Part of a small language model's weights: MLP 512 SwiGLU.
MLP neurons of a small language model. Each row is named by its layer, matrix (gate and up: input weights; down: output weights) and neuron, and shows model dimensions 0-191. Each number is 500 + 40 x the weight over its row's rms, rounded and kept within 0 to 999. Numbers have three digits each. A neuron's up and down rows have the sign that makes its largest values positive.
After each neuron's rows, "fires before" lists the tokens most often just after its 100 highest values on Wikipedia text that the model never trained on; "fires on" lists the tokens most often at its 100 highest values on Wikipedia text that the model never trained on.

L12.gate400:521521483486535503455471533516506486528524469476576498462487408497496479477500496501572538510508544452482504513457476460542444585528538566521502536488487484453454491420498460459503479422483529539515435538470512458482429499424470504452574471530505585510454481516507525456542507522521491521440496490511477578509456430505482478523501452508532389487528463474491379544515577485538502498477539434479502587513491542484499502554532477452496484483453545527503506475487491517543497556505482498504626430580485501547476443528480420458457486491607564468495464489460578522472514460503445495
L12.up400:521492449456544463435414497508515464516495381505514534461459435431469494509512500514512563494468494487582503547520475487465444484512512492513468503510495492532435521434475485476541462498476468592566504502501503413492502472495483543493536499543549540477456559424479533419551480454442522466472487515511507523482491448514451475556534568583528509569501464465513511504539521527464481526512520489467445527516441520512508527490493436465530560445482435484459501447478518468531442538424567520575537459595488511509507520469430491497462441485596543529522487565511584473511477466577512584
L12.down400:602517502539465567477425526533534509510538431465509507439472479480520535518552488482482465480468536625538494573512423484417468440517476473415531558498528572495487447401509500520560438553500473486490466498466567457437440460515502501495438538519555514510448477577506477440491458585492491459486488400498560530576546462565526549447462505494530604502526548526463446567455487493553494557479530480489501519461503471585522477449497494502513465472513530473494503472542509502501502477468545504525461497470463478460490525483504464569526489546480523520488496552521527493514446514509458536
fires before: "0", " "
fires on: ",", "0", " the"

L12.gate94:502507512469541476414514536494504500566481534440544541479470462472462524493511548488525451512600503535432503572466535603496463520433465513535556554505484436519511458541496548511513456520524472502520506450408491508436521472530487511477525454516552523557533491547473505496538493459534525541503558525505502499465470476481570461475467526442539446510566536440459458538507455476532606522492545547540526506575552515530494457517469491508522532481470413479529473526539543580447511539566452427445501569490486546457490464533491481424505524487465458495472498430496508592595469464479544440
L12.up94:507518456489457512497485509545451515504443539480592553453561558536531427572536470481456536548550501467523425490399534463522453567545578518476533539504529474511501487446470587500504501511509495469533564506475499459484558461546517488481476528501472416523520554525561533589424519479499484462520525582569497445517521463494489525450566516485527511525518510510478521493518530525537522544526509503504483529598518459503504473447578526422527481500502396456424446549485491593516496466548461528493570558542491468457452490468495505487536495462589474514469499514490506532508464433497536559
L12.down94:602498485522569508495499495486580576484521447515493505473501503502458464529538503480500496518537436634507484495493456520564453483472510462476494531456457509577562514468522484480588516537513472478525502420476516542453494565542450578554519550479497479407496535494479490522500436449491481450502574523552451454423513520435486427505554513540515516481536402403444500460535455513483508549479498555477456476466509512492482496535529396485537497414504433522486474520429511477513424502460569526524515540445524456564474447478520535507513522483530492529468511543526530525450509504507531518
fires before: " ", " Apps"
fires on: " /", ":", " |", " p", "-", " of"

L7.gate261:519503475477501466548485543573454514573417488478531468472497468504495517541500554483518523503488442517493465524497443504427487464565464504440452527470563483483468508476482461548453551525502432522523507524433504448487496439486477466529509488459498471538506526501470541595531436538464580512493499472498521468489479482544582488494534399464557501416548455488447494400525460501448500503484513534535596571477526442478554491537442483501505523535492458597552382508530503503539517529449490467467476551480470528496490445474498430508433439479614553495483508494476511525548528450462483531
L7.up261:487528535479457470513425590515537521579488520506446473529500528481469532499511553494509509494496538523511575533504474421506513445469487456431433553465570472529502452520476471501468551509508517444446538437418501517498517416476490509515478556488543426534540529533528515553499534498472469537512516535492418467442543564605498414515552488561521526471428489505431513469486461525475514477463491515498529486554456419507609473490491492495526506543536432569562497484478453537505515480517482500508460567479515488545492464467511495537468465523572544550418467522463490468611542485530443548
L7.down261:641498583529465492501447502453493536443481544511492541534539576432529533559538516471477496559471474511551502507512475445542588415523477511510507472521569540554516547533414525519598447524489516462560520514543514523529455496499499549478486492470540477549465465499550557465476516476522513498513563496532478554467534467505546508420541556488478522535446493550492497550471482460477432423439500517552428442525449532532546472483545494520480522462478485447520534486465554547550550439546510542555486516530455409564523501529530591471479561503523529542463493493510492490451462518483497475
fires before: "\n", ")", "s", ","
fires on: " =", "n", "l", "Gls"

L7.gate175:511499440460517506459550507513442512536501523506528491535454504413521530545440519463511506450515455534464525528589531495563441488474510510439442454535534530512494528509436542503499565539550495551457495546456535428474518500509463484552542498532489568497560475533486564571503500594498502500451509528512487516511486525544457556526431451388479500467498467428549522474541524607430406586443497535494485472567536520478528510618484491496512500569485504439529490533443461459487528522524555482457546498532513486484567544507543520463543492470498462536503420530482476437500503530466513450
L7.up175:486477487500469508415499424447522489580552497532547577489568482476526461506479498489488523484526456528453522413511513438521419459494512496470545523491512525448575512496477549442495507532519553442486530488530529522560533424519469490440517516454511521524524551482514498557461493577580423520437504495502452539484560507479520518441455504546534486526483505532479397606485485528505487505506463476534485541611534542635469539572500543496541440540456462451511545531518488456498476468488517528488509516492492486475527478454500546479558511457506507481458566538432455476437516491441522428
L7.down175:747462516505529504510537491457461469518521526495517480470529489490497568520472493487523501483505485598502501484504546479620532551487486538529467450552563502533449455502498516493541475527449478476485474513546531489482488478562491453465491570531495463443540524528542475527476481436507536476505523459499495526498548488410492497462543519553543549492494494495511444461509516477504499525426474486428478445472495497449551538482587508528468523471449523538491480496483441461531446599516493492488472465427550532566467463546489485442486478529422489524477489545530504496458489508531584516
fires before: " the"
fires on: " of", " for", " in", " by", " on", " to"

L10.gate286:512544419462514458502622455482489517498480471506463405460516415431504447490461517483488503494486476507460587553501523487457529527490494472430472522536463450444566525465451558524470483450601520529474539568492465392567551562475458477567535554501518488444490565512508592554495504458538482439476440529545489527455504476509537502515475499444535465499480549474522525480559514488514531513491481486505492487413573490519473477489429456529531548481444430466568438491517488503535506574468522520454499538543514438487468492472514480482520506440550495496460486453503498490472455451487582497
L10.up286:503516545437514377447466480476509538569549490424520455532481476548501562492488495488446448544567485623504460487466481520476500469470528517530524489505477509476512550604491504538498472453455454526469464519505487520436479458486460513513500532473416502491487485586573467478461439491496403514492552499456480555476394559491512547463515521454516501531496442520497529578413536518536512525544481472517485506451463544495504504459514500495471508462439522500430550437500519554550538513468503534510435549504485488502459499516481455534578459531457567417443466481504578505527488483453512439
L10.down286:580523495515545494514500490522547416516514509472532472531537446452437516500487454513553482507508501512461501526497550503565501497487450535460559488490487406460504465440472568477485454449487458482475453444580513512537497519504472518506435486478482501511503521559464589470471555453505477515552590539481512510455463414528546509436514536496569525557581499433580458495565468471525568569480471575546530489485514531493486518450483485469545528574567493525549529553426541512536464477501496555501540429552479433482529529434556493494431553520415499470520545448460489496556501533490544520
fires before: " ", " the", " a"
fires on: " on", " to", " in", " April", " August"

L10.gate449:482523511462568443547572400490494440455503467554513540513517465451584557514407529536516572499545448494464473497416437562562483509477499498441523496523511487481492461530453442478477550478588552509528513530494521537482512520448485476529488550533505574417488540505450476502486429494493576542425493522534553513493524431475465489484458459498515475442483521437367493507502443533485441488529519469476526480502585484514489468478479512523467421498491554490490492577485420470509478503525515516446548525461424560496533560484561474488495474526444452541547490525482499476481548503502459516
L10.up449:508478517494541468553527530479507482464510495531417537400540427553512559490441503474435497501498550452457472461463509446524504517440518563504477554515524468475577390506510487503465578476461548439501462451580495498460504554548519490505540553483473511590482518457465543566512477495440509488430442468461472453487513545494481474526498450536585476508458482493494573584525509421503539494500551488498491456479537577575474510513492493556486528506446529570479456554530491448482510502525446444510447475473526494541569491413468539493535586420488489465535520494531503537482492494487565526
L10.down449:584505530478532524491508451432505513517482527611548498480465387526500433477444561513416511503443492517500489497532522502578478548516475526448463478471449463492470514469574543476528512498436519506522481471474499504529495596539575476501553462484524526498461505481586495531498571463534453397474503505472544527536448513418460468491519569509543511426468454528544492566486556474566488531567477492490469447531454498450505532465422577525585502502513450544532476534493490550558493544553500487512480487567479502526409467527467483501507452545541545511482493484503417502503480503489543525
fires before: " the", ":", " at", " as"
fires on: " of", "s", " to", " served", " educated", " studied"

L12.gate226:538535460552533440543570480492476456468488441490547473499438468490481547502533473514521524528414449486471528508489537511482478545466504504565540525489536485482500625469484466579544424484524539487574497507464506482598518571475527381517508515450570455486485483526498521470469509500530525467530466475513560582520453477501524454544486519514604455477531505460497469513527499430508518537567507519499459488450546513509422522537508484515494531554455471555534463567434534517522560491533495485427471518514427506516469470478474418493561533538487534579509514453447495567463449457439546523
L12.up226:550580575529428479568484465481556518490554508443549424452501529566532517524564446514505497512412496460522478540563562473449547517471467547516507507451468526540466561473538502497539463521489456451542542490523557538560504604463526445493469519493510449455479497510519472456433501488522514451545563552498473473534590488488478519534487542592517504521490535503530516587504534484565496522531503477516473488439484491551452498526485494499524497587454520454430501467481542553529522477493484470459431528455468512565457455495469468494491538545494585556464505454530486526532477501419556595
L12.down226:708569551443486498490524514515552494455455479477493511442487550513488491498537518571480500503437505506479523515567571507498498520494491491514494536403536490513498542431516555545750537505528474514502516557503556545512489441531399483508438482444509408466529493550489492507497517476518508451487520499507503422483487492488453532487507516498522502505547496506500497523501499486526508534551496502467455432508515487499555461507525472485506498541455498467457570484469564480491515460488513507522551467479465518459479522491467532488563500505461485497507484514515465489511457549507531504
fires before: " ", " $", "---|---|---|---|"
fires on: "|", "-"

L12.gate403:506495502500539493424503521557543540520427579538482526528481570478429477540450489529529493523528519457504600596479465505456467546471596586417508537523479464499470518475488473582520463535502545478514501437447527449536512555576475497481516457457542544494422474524438516491451478538504555539529517458521503545498491458512497500530490522492497487494491532369494391500559517452520490521464534522487507471469519554498408418512505487501535500494473479581554452479536560517494521535471431501490484526551514550495510526511571511455480568492483434561513426467484492549522513486499550501
L12.up403:496543530471425517459449519498484498503480499502521502556480455439525479537416480563456497428467503498464457493473499478422475537526515453513558497534460525515520506427466467563523514472526389453553541456467540478534513479522469466502540541451456448550481530548488502553539491443484572452502486485473550477483524538474509456493499510499447486536553516459514437535600576559523480545520517491487460566533458494515384570488495489418621520499540416483520511519472506546470506469487512470531541425470482506471443489503495430468538525549519437488452510466516471482588422544532506495
L12.down403:609513556471533511525541520476499485476539499475480451447446530568486534521480471458549538520521504496511520525439492498538500495492546489508518588501513639537473527547486455461676539542502552481497507473519515530430457533502530553626500521477466513468554483468531532464516560488567522514583478491582435505526516496493472433506518525502518492465518456455481528523490447464473478533570491455502473535476488493458469511477455523492428487501442427556453445595531564517494487462546429483476441483504541517483505535495461501491519532526448506478461455482489490508487526519571539501
fires before: " "
fires on: " |", ",", " (", ":", "-"

L9.gate263:493509524532484469477519483568473487519541474514510464501525439434496525433457526535437527545515394526408578468525501493526465445479550510558482501495554505497555561457483518501497531550550497535540452498465494475504521502469488455472471504401485501580514537579407547556499512537511533437446492558548528587433558474497510545518419485500500432458509436438431523505511560512570549521539508493489542551518498454491434499584526522504494511509523530515556475485399501499518554509533524530531554510447525538510511488512546444392551442462521485534501533487431538488523486505492487525
L9.up263:483521540596496473398546452506495506499570511525473528479537411460446532492486510529503522518455487559395526477530494505558403567422523512505531523512520486435552586559465504500511541531583454469503498523497501479466433540523490501449489498435547528530504520515512585522483490544577542419447526474566481492439481503558496511555454506453495507520522454506480430553474533500512548583520465477566531517508483474500483466543468524451479572449499476515506499518442507528530511476468401532536560607478519510539515471466523478467532525473481520518485526473548472539495488458498565572
L9.down263:616505498463477449464488503505525458495507469472495490441506419419470560413518506493498467477465451493481521515512548517466482506441505570509504480526516575457468536468546497519724528516503457511480502490515508490550494501474484537454499511439527525520462528559438515496480472539503512468510528494492509523489488541560447520559477503454448448491518476453536495549511483533548509486500545480445485551503521499499442529601473612497436481504506533555504480521463504489478520504491463557477536491438485601509478498490472469374568500492523526502540553490559508463496496479438489520
fires before: "\n"
fires on: "==", " ==", "===", " ==="

L10.gate104:513491490516467502458575481511473502447531456506489500506461508445497529483488562499484504532500487552467506515432497522494505580497530534511536563540483462470465521483455509528502436485569496465499470460450459474552515555511438471484621473435506532518456568512449521555427515548497496495537463500518518530465546486504543529564440479466597433487465486473537422519526460534507496497482512539548464505482570487463442503554396449443489477436479427506526338517464540495546502554496495512517599549514491515517460492458514502462544488500454547482473534514587563494503479501466492588
L10.up104:504534556468462482453488446535556513506554446530535461446524503536449489452574476565518527503478460522445542484522488504450490501463439574509522532521497494539477523433520481560537487543441452505533571500488503520533426500448502479469500500479536447435451535553471523502495459564568583445549540553502545480516514484543518522521434559538446485406543499416430498523490426499581505515471463511498479554501458511512515435574510484484538481503508510543505465472530549598515487503504429517471535533481519474569445414424463446419561463508505556515492503509501500470494544487406523500
L10.down104:556558539446538516468490493471462577456543537472519488423517500576506447498503518505486523497493484465518600499519515542482481432507523534466533449511452438575505436437496505562460545516476488531503561529448554485483551442495528495482421476564516448481433498557552476521535413472496578502519527482491489485551487471512454494473561468510494488461533441478430510569536421469550540487542538409498521550533534481523477437528564413519546543513536524550505467516477484557513458501536497524450464518489442541542494526584488522498571524475526477497512538447594540499528533581502499549
fires before: " |", " ", "\n", ":"
fires on: "-", "==", " Votes", " =="